config = dict(
    n_head=6,
    norm='rmsnorm',
    dataset='wikipedia_en',
)
MLP neurons of a small language model. Each row is named by its layer, matrix (gate and up: input weights; down: output weights) and neuron, and shows model dimensions 0-191. Each number is 500 + 50 x the weight over its row's rms, rounded and kept within 0 to 999. Numbers have three digits each. A neuron's up and down rows have the sign that makes its largest values positive.
Before each neuron's rows, "fires after" lists the tokens most often just before its 100 highest values on Wikipedia text that the model never trained on.

fires after: ";", " 3", " 2", " to", " ", " |"
L11.gate57:474479553451480538575521531457429621529570484466542477448518536454581484431417473453561443445537510526493498501475488469545500564506468499460521543435394536473576507468507616534457433530478435391403577609490516558510558503422480460448525443487537582539449567481447470442458528464474519535468589424465493468525563514443483632519494451434422503504450564455510496494521547425521543445470479496528475557418509559491453528455473517518544473481605554595496443433507468465504471454439510557463504477517458412557459422493473433549508482517481592390444467484531600480543534521524542366
L11.up57:464567587484488399497501668525438566518569429515506452483486552501429440466538409604554413452574448510518526478565477534519469471471470481579437463511514450459542503455570476592504506522440489512478502430483472467457457492457486570487538505436495477454587467462562528446537445465473543477498575512551587498490550482494497434461512525457456515373567472593460523546497540538510535469555477477513502592544436464383465596501508514535524419398533472459559489511579535393467574488414576547525533495504503591465466535527509513532529488551533460453423488467393583557562459562531552454
L11.down57:571475447524518525629499562544502474502493431489479548488453432402435558468425512542570425486443492537524456537501564558531438435537514508512398481525523501452482488582633457448499443564558487472483519496579458535550473545414507482388585458473539497539576472372543496460511493540503510479495603453434559458533558453488522554533454489504553514561503515507507605552519516497591525567551473451487481496521519540422465514399505503495517576582469535611418597578555520593494459443486513518479531511520497436472495453593432518431481541417542445569480482470485559542545541547516413581

fires after: "-", "|", ":", ",", "a", "i"
L6.gate315:511476468558626504504502502466513546505508410472481465551489553489482398569451483486472522448582490538512540452475501547461433534573505524499583560526555501514528512543497561550562422538505454546434561473495516510473461507481419521480406443435654477521515497590469545424503533507419509511480449594445487568512425541560501552505518569476459493569542456482438527415512443481491552381572489584473448511405579474410529398550483513476429507483574538495582442554441522530517391453455525491533551537536475446461406500502604483468446526425480434496454641513520520438510521548452538486
L6.up315:529541571491542411589554376462378513513618478464511515502514466555465446483527468436496478467526504469498496457498458518352452535527493490552571596565526468535552491436596433464468438578457470560507543547518502385516518602541455470493495485496468497488468502526457510553537515555414519484457418570487380536586481453508344566517521552494435452559494422507503513476509498542559499468534592487520427504457481402454514477541489410498504466488559489461532465550509568552492484489566529481461580516449599536598406513490507417478559519461540465503544576458564510503529479566500448518
L6.down315:561539430425483467487503527611460448487469492488476486531464537587603528491489530519487498380487506456358440554454451574529448386568498493530422436433511575517443561458458564525397514582509567490537499440367491442494547549504493502540527571450446492531472516486443429424455526546515501416569523401523520530521513494470459448526436475501554412455469478526504548555394577496488544507560478483597595429484478586527487573521561651462480439493463461504506567495445493473502566523467506565449463557436469568529553515482420483493460484535484528528465512501466499524464402491535533480

fires after: "m", " m", " Dem", " M", " O"
L3.gate17:538482471586447496463441554489447497438558442496481591481492513406482523596517492417525508554486500353446472551570548508469521486507524498533487537473551449411442420443507553538578524500396522485536472639584331535525534478454543468551433454572466500538514465529489480482498533472424521552490587428510515537519483485540403505475571488497488581528548459554603496561523493494507460548529513522487522545512499562478471510589510452455409559470418461508535495430410449457492505561519506455468557430496553584512493453482418539495616512596464586496461514438528506454515584493508403485
L3.up17:482550483435444456390542539404515518515447563528453456517558527485545518452569515462506544548431421515505545449521457542514524536530555498406512439469390409440523536585547426510444513525520477416455484577520516509444559522518505424464458513562511449533477525459487491421555530466522491479467546440520505495472509575409541550579522521450487519445506521490514555442475502579440449449562550489618474419362476495446499631574457574475560404553594485560494572553511515539524540473530519529460470450448598521482538450484514469532439521461493484473400450460429498506564522565635420483
L3.down17:417543587500512487490492488535479476449490456448637525483471539533526633529521551339535482529505500566538461560512546479530536502516524458492516534584500460525420482463446549513502478457466402532533575405499453510362483449469497509621526453500472507483444561554463528513517468546544500545550454587548564542541593393412431481506491477433488398556535492580459548477521531421484509482411580568492500530494461557441468546527515570515397535551432466544515485525486433483542452553516500502495510568561463476463514512541443581545491550518550555503561454416486499428615515439435531459

fires after: " H", " A", " 4", " 3", " D", " 15"
L7.gate209:533532484438473575439442479517430526385449560489520574598604511616432433477483498484463500472468495562485474459478469508614524479503607529533445472498502495532497540457490474491532376472540488538513569457479550625489475538527396549471535547513511558469506412484482512498589458530505493550476462568573521419517474518522443574477446401476577530459492472446526530552568520480578587577477417471488492464488530475528493550510561545485475501518431431551492626589580456483519506529548541400523564446517452490562512519551406435539606494522522503490452547423520478570447611471522523470
L7.up209:555477491393544506472535475516526474541372490547475515522505488489492537551445451498500421523519511542566516500569525500506431552513568540429447623536450410525590478410496505494516494458555484600563485464494478513373542449498462577521525480426511490542469453556493553427529472556417388564443512556515480408505508526488545540412434480601564544459488483507400520595505556566472434412471542514554382502494499460479491519451567609556563549496536560475524482496497519500462488433489432552437510557547464460520479540404467449517528476431545567582570447454501424543494585498527578506
L7.down209:552559509585473455482507486478554479460420394510457376531473518506593494516403569520527484509509497598474484559529480411501387511484408500402594448507483486525483451488473491568559447471543574505475442519523458548442503535525491517403486482565490463416485503539460434439435483480494445428489487439487447444462476545611491507499500450449481576525452518544505597484446477396473443522468540564517502465458533655584504449495586476410463458484546524484489532536508581399478456561393564441486458470485482479429533450451561536491483477393552533469448523463425444516531461568478496447

fires after: "\n", ".", " of", "s."
L11.gate134:503458447530524522539452531495430487499508566534572554457504514534499537546558463486405490484572440472548498462459473543506521514510445443435529514420489528442500441506462471508448498567531415527447518484512531338520583506457427588435492536447424485565486550560508573595619470480521611501485349425428491421458483481496513507514470545490467539442581485510517505479432492481560540548569508453455501516476605487398531602493519539534538409539441399447520536481500507485563433441505502433556495435518453489559468451511562504502529587493509584565484525552497547397557462590453593513
L11.up134:486594533445519596462538508538593512457499485577531618600468506517533473471472544494487417573498460618588500435464550520337486468453556524451450493492580548555519463384548437430534508422568469532497517510496510513478416534549526527486431445498561438517537463588542462475563512530514479511507518551570588495497506522541446556514399515501515554496470474592470435531447523535514450535511547486483482473500510574574470531462520543423526558494557559496457429539443508505554474432498469491487486614455476422582450485520432646572389491453575554496525513525532460543474510465565536493
L11.down134:559491458525519498492434497552524537413528553504522534460508472526485418614527454461497465536563544545449582495524685509451428518502606475502561490509489573485544179518537437447445505477481537456489541516516495452524561497498463564471516543480506472571480532453465485581484536460533485435511504561522446536492492549514523517506492549501511596489525451527451480555479510476560466532472505491489487575501570512482453458461649554474539503472496472528495523501487472562491497433502503469571485465565475476601559477496594427472507486450455488524483526567457443420495418483561539532

fires after: " H", " D", " b", " st", "h", " B"
L9.gate465:507454483481478522392506454525401524479499530540536474487503437532473397505474547486457658560582366562429528449508480519533495495470545433472568466567457537502531498600507650462436544542517474489447435514565541518506509443473547547418493486550536533594468486501477574431576501476470492466496460482455505549451482485441504413503444532443581519434532499573514513531534569483485507571535471502394447484520441500439497498445596518546483461500394455469418561476597536631586531473429511427490473494474523471533475415595510488511552458450476479520509403473488410546438514474528535512
L9.up465:562433499496425569405471432443505505500598534467579532497584450548555454554506464485492552543555486454438481490438565512520533526396473490469511524432501553479453512557430646557547500422522501594396499416515453566536543420455440522416566456482438473637508570523522490474529510519517470485486369423540441543526570495423475496566509386471528477495551580433454538501540527517490523564405464474509501562472482525497438470495495462492523572556505532454551415482467587603477515475519456499441582501490460614453509592467487458481477461439502485524456506472468495561477462539462573497
L9.down465:485614560510475356532525532431524565496428495461526503505496459452470469511412393484511447425491475689558512560520584503567516535527442495539542450538479452412463527529499475463537499364481457456506500546414396543453570439556473502572488529542484449427596482491439482495404535465472511514595486422568536447547472498562405458458546501489577508517547502598493489465515504530457507559459580482473534540421619523489549518513485464525546478506514515495485592515500465383540456466507436495553523556524543514510491439515479510445440487467491554557483530549393545489483546530450473554

fires after: " M", " ", "-", " (", " O"
L3.gate54:544465442582498453448406442475495474453484534431542502567491515553452526485469393460512581499504453496471550512538502556412512557535524410511584443564530507429471415508542490514453503461505510485466583509580388468428550488519470476488508481484527472486511439444572541475459551516499469531505447496470528498432535428486411550519517508511462571465517505531489473537525542457526486482525536559489524354526478539540584559530539543441431621513612452481565511481457410434525364397504518521454472495567526560588488522596518553489572542585508417519401515562481422590445571456528497593
L3.up54:493531404438494519374438558512417506550508568480545480526462490461478430550446474551522528415535459547492553511440460517511483421449536489521555526397475538576531566562482456473511483564544426480480518465463601516507545569465431605453620502464542479536519544546543487466554505460471477401585467575456530458574509475462510549486525541442578529483431508453496536550476601456565453493540434600457460517443515495462571564506475456456467531472621493524499531484467599547454431494474531499526499481532466563502491440548512521520486514449556573485464502518564525423352440491641599480
L3.down54:484465524534488477520557535534466466487475474508494552564477496536533505539466444458417462502530560544483443515555458555494569521494494464426418498476478447535417460466567539451544578398522496595521474499535535472557497507456554439614564491528536509472505540432502458594546501401575417571494476474424526483439465490433521431481574492553514423552506472492435479518465598497450423519480550623526469454515501520509570336519478486408439506494548515500388419472509419461597486508506412511465512433449481521454494586492427539482544524523570570446438449528475431470591496470479567637

fires after: "-", " the", " \"", ",", " |", ":"
L6.gate161:461478439499609501551469467553384478497630512526447606507477590549526498503436448564556474547468401470465496533475465457433515457517462465422536554438600504456487454470462480524512505613634467490479537527440510495522524546443501578460546467466561509507529513437341546528403497454501522493596514499478489457465377541530478533417516466543455464522432536400459546520457546535553502522449550482491498446522470511463578504438503433546509477588437479513508442426427522484507474434610580442354433490451544513465490520473498455545489535488520530468495510472538575524519516433477551530
L6.up161:527606413504482484679489458462466466484535456492420517473478521550453521478547444435536516436471531441520477440530463479541504521572489494500455549459538491458413435597509440467531448519565517519516475476539498512472499553470526557410522491532527489443549524486583451473520619573483536465526541559480353483420534435578406538558516513496489484548511460502355488509569492569547416534406565551477528488524491506486605503484509460581557409511547399487517401487490466537517509423571493445442456450468484483554474518463580467517587487483629501487407563480499483509521536511533497576
L6.down161:546503478472511446447573511504542559536454549505538425517511471544438500458488448416428545433506556554475510497461515504577516537531538491542468553540365551564480527461536491529502547445418486461529523473566548440446471551515516462543397520502476453619416548524599437453513477588440455459471442541550514531535575421416499436556466526454475599504525459488512666408504511423479472485650449484498567594434602511540462515517482530467437570476562527522515435515508497506574544548451515560589552514519459538587533467457436495504477471463564575596480526533490531495486474544514449455

fires after: " \"", "-", " the", " The", " |"
L6.gate238:441487329443448450532544482529527535413514464554481534376501504442504453424448518498551557594528502468502495521575450496514505515570474502528445478493521520435551496432538524591479457542494418520512549463533449512504497474488533600451509539504454473530524552515476467518463493471516587515538493446503456475458457525446398450435463482540534507487466449620574536652540453561509505534473518548511470548526479572459547546595493566527515485515517412515568541522538468527523539449612423425559520422543515458553378446469490461507491576484516452505460613611555563480631566501534516483
L6.up238:520516571586469475442551449586467517513582497514486494499416469426398512540445512498573396362518504467541468519592504539514527464592523453506500593439510448594432455555427577557507562472480464489529469407500517450490554466460452516428534451502432473464496438509498468526471444346493583492509485480490455400555501489476515431476495508540511526492546516525539505550438422416448509527475557507481538517502475462448555485594571516552590496483485493433560401536471528499481493465498445527464571491420475546452454451440393470530502577543495571535407550504532542406602488606475529515
L6.down238:504528494512545528513533443430600460564527501397589451486518462493574446489505440543553498438516537527581530488543522509508511540497492521446555572554405550507530500537389452511495571445426471469444571492634553420492538548493474516548580474494469524613560501503601555543474537457534505447536445518472472477463486513540533580618494506435434418561500469468501704513561528439523441468460494498621537518543545483511480468533541503547460535533450555481484521561513535401442434492437522544513515509477467525560505568456457438559439530482517550542487635509480477541526515427540432447

fires after: " |", " to", "′", " ", " R", " ex"
L7.gate197:502598507529531606531654535438502587503513538416494501429644552564503487469464545484533580508456388478492509468442512477490530469529451504573496539507481444498480602367480551469567489444597475381537516496549446554505477610537409508509498500446495488513454518462400484624460566541514434568486511521444548458538371413451457520526525484445541578442501476479451501479441489489468512594554537510439427562501502510482523479375508524495460560441553574498493551479556468486479496543530469501431454454503429448483526475490464457487485533484462532463563582508552518449512496527458504450
L7.up197:579494579448456560523563456505436541417498538486518449453361499504467560481437433468438520489538409329543464539481491506499524532566467496518521523519485493458495511434519495482510504541420543518435404461479587491554537562521447576568607543497503455449486479504525507516490444486508476472575560555531473511494501550480445506466505544519497537420630568504474428520479551541556463474472507530481561415541561505419489480510443412449589597458462512516471483518577436465413628461531558477445448496427469497428488490498449368503511533491523496420370468431525561450472522434463522485
L7.down197:417524501561493472512464493468518553549552448473452381564410557427527606504477428438560417451474524452412519581556555440527488416621495542573511533495607526482444530612511434534561452494514478566447485569453490453498567578500621445469525545486439524503517527543541569548447460533546576446505534429526551569483547476506566475492474539512478460436480470495493489520489468582543493475510528451499595551578481534463509572545394559439520432590554470499378538486476517444469523501448495545487494437520474514564530601509506485547457581482500543500403447444445472529568515447502507554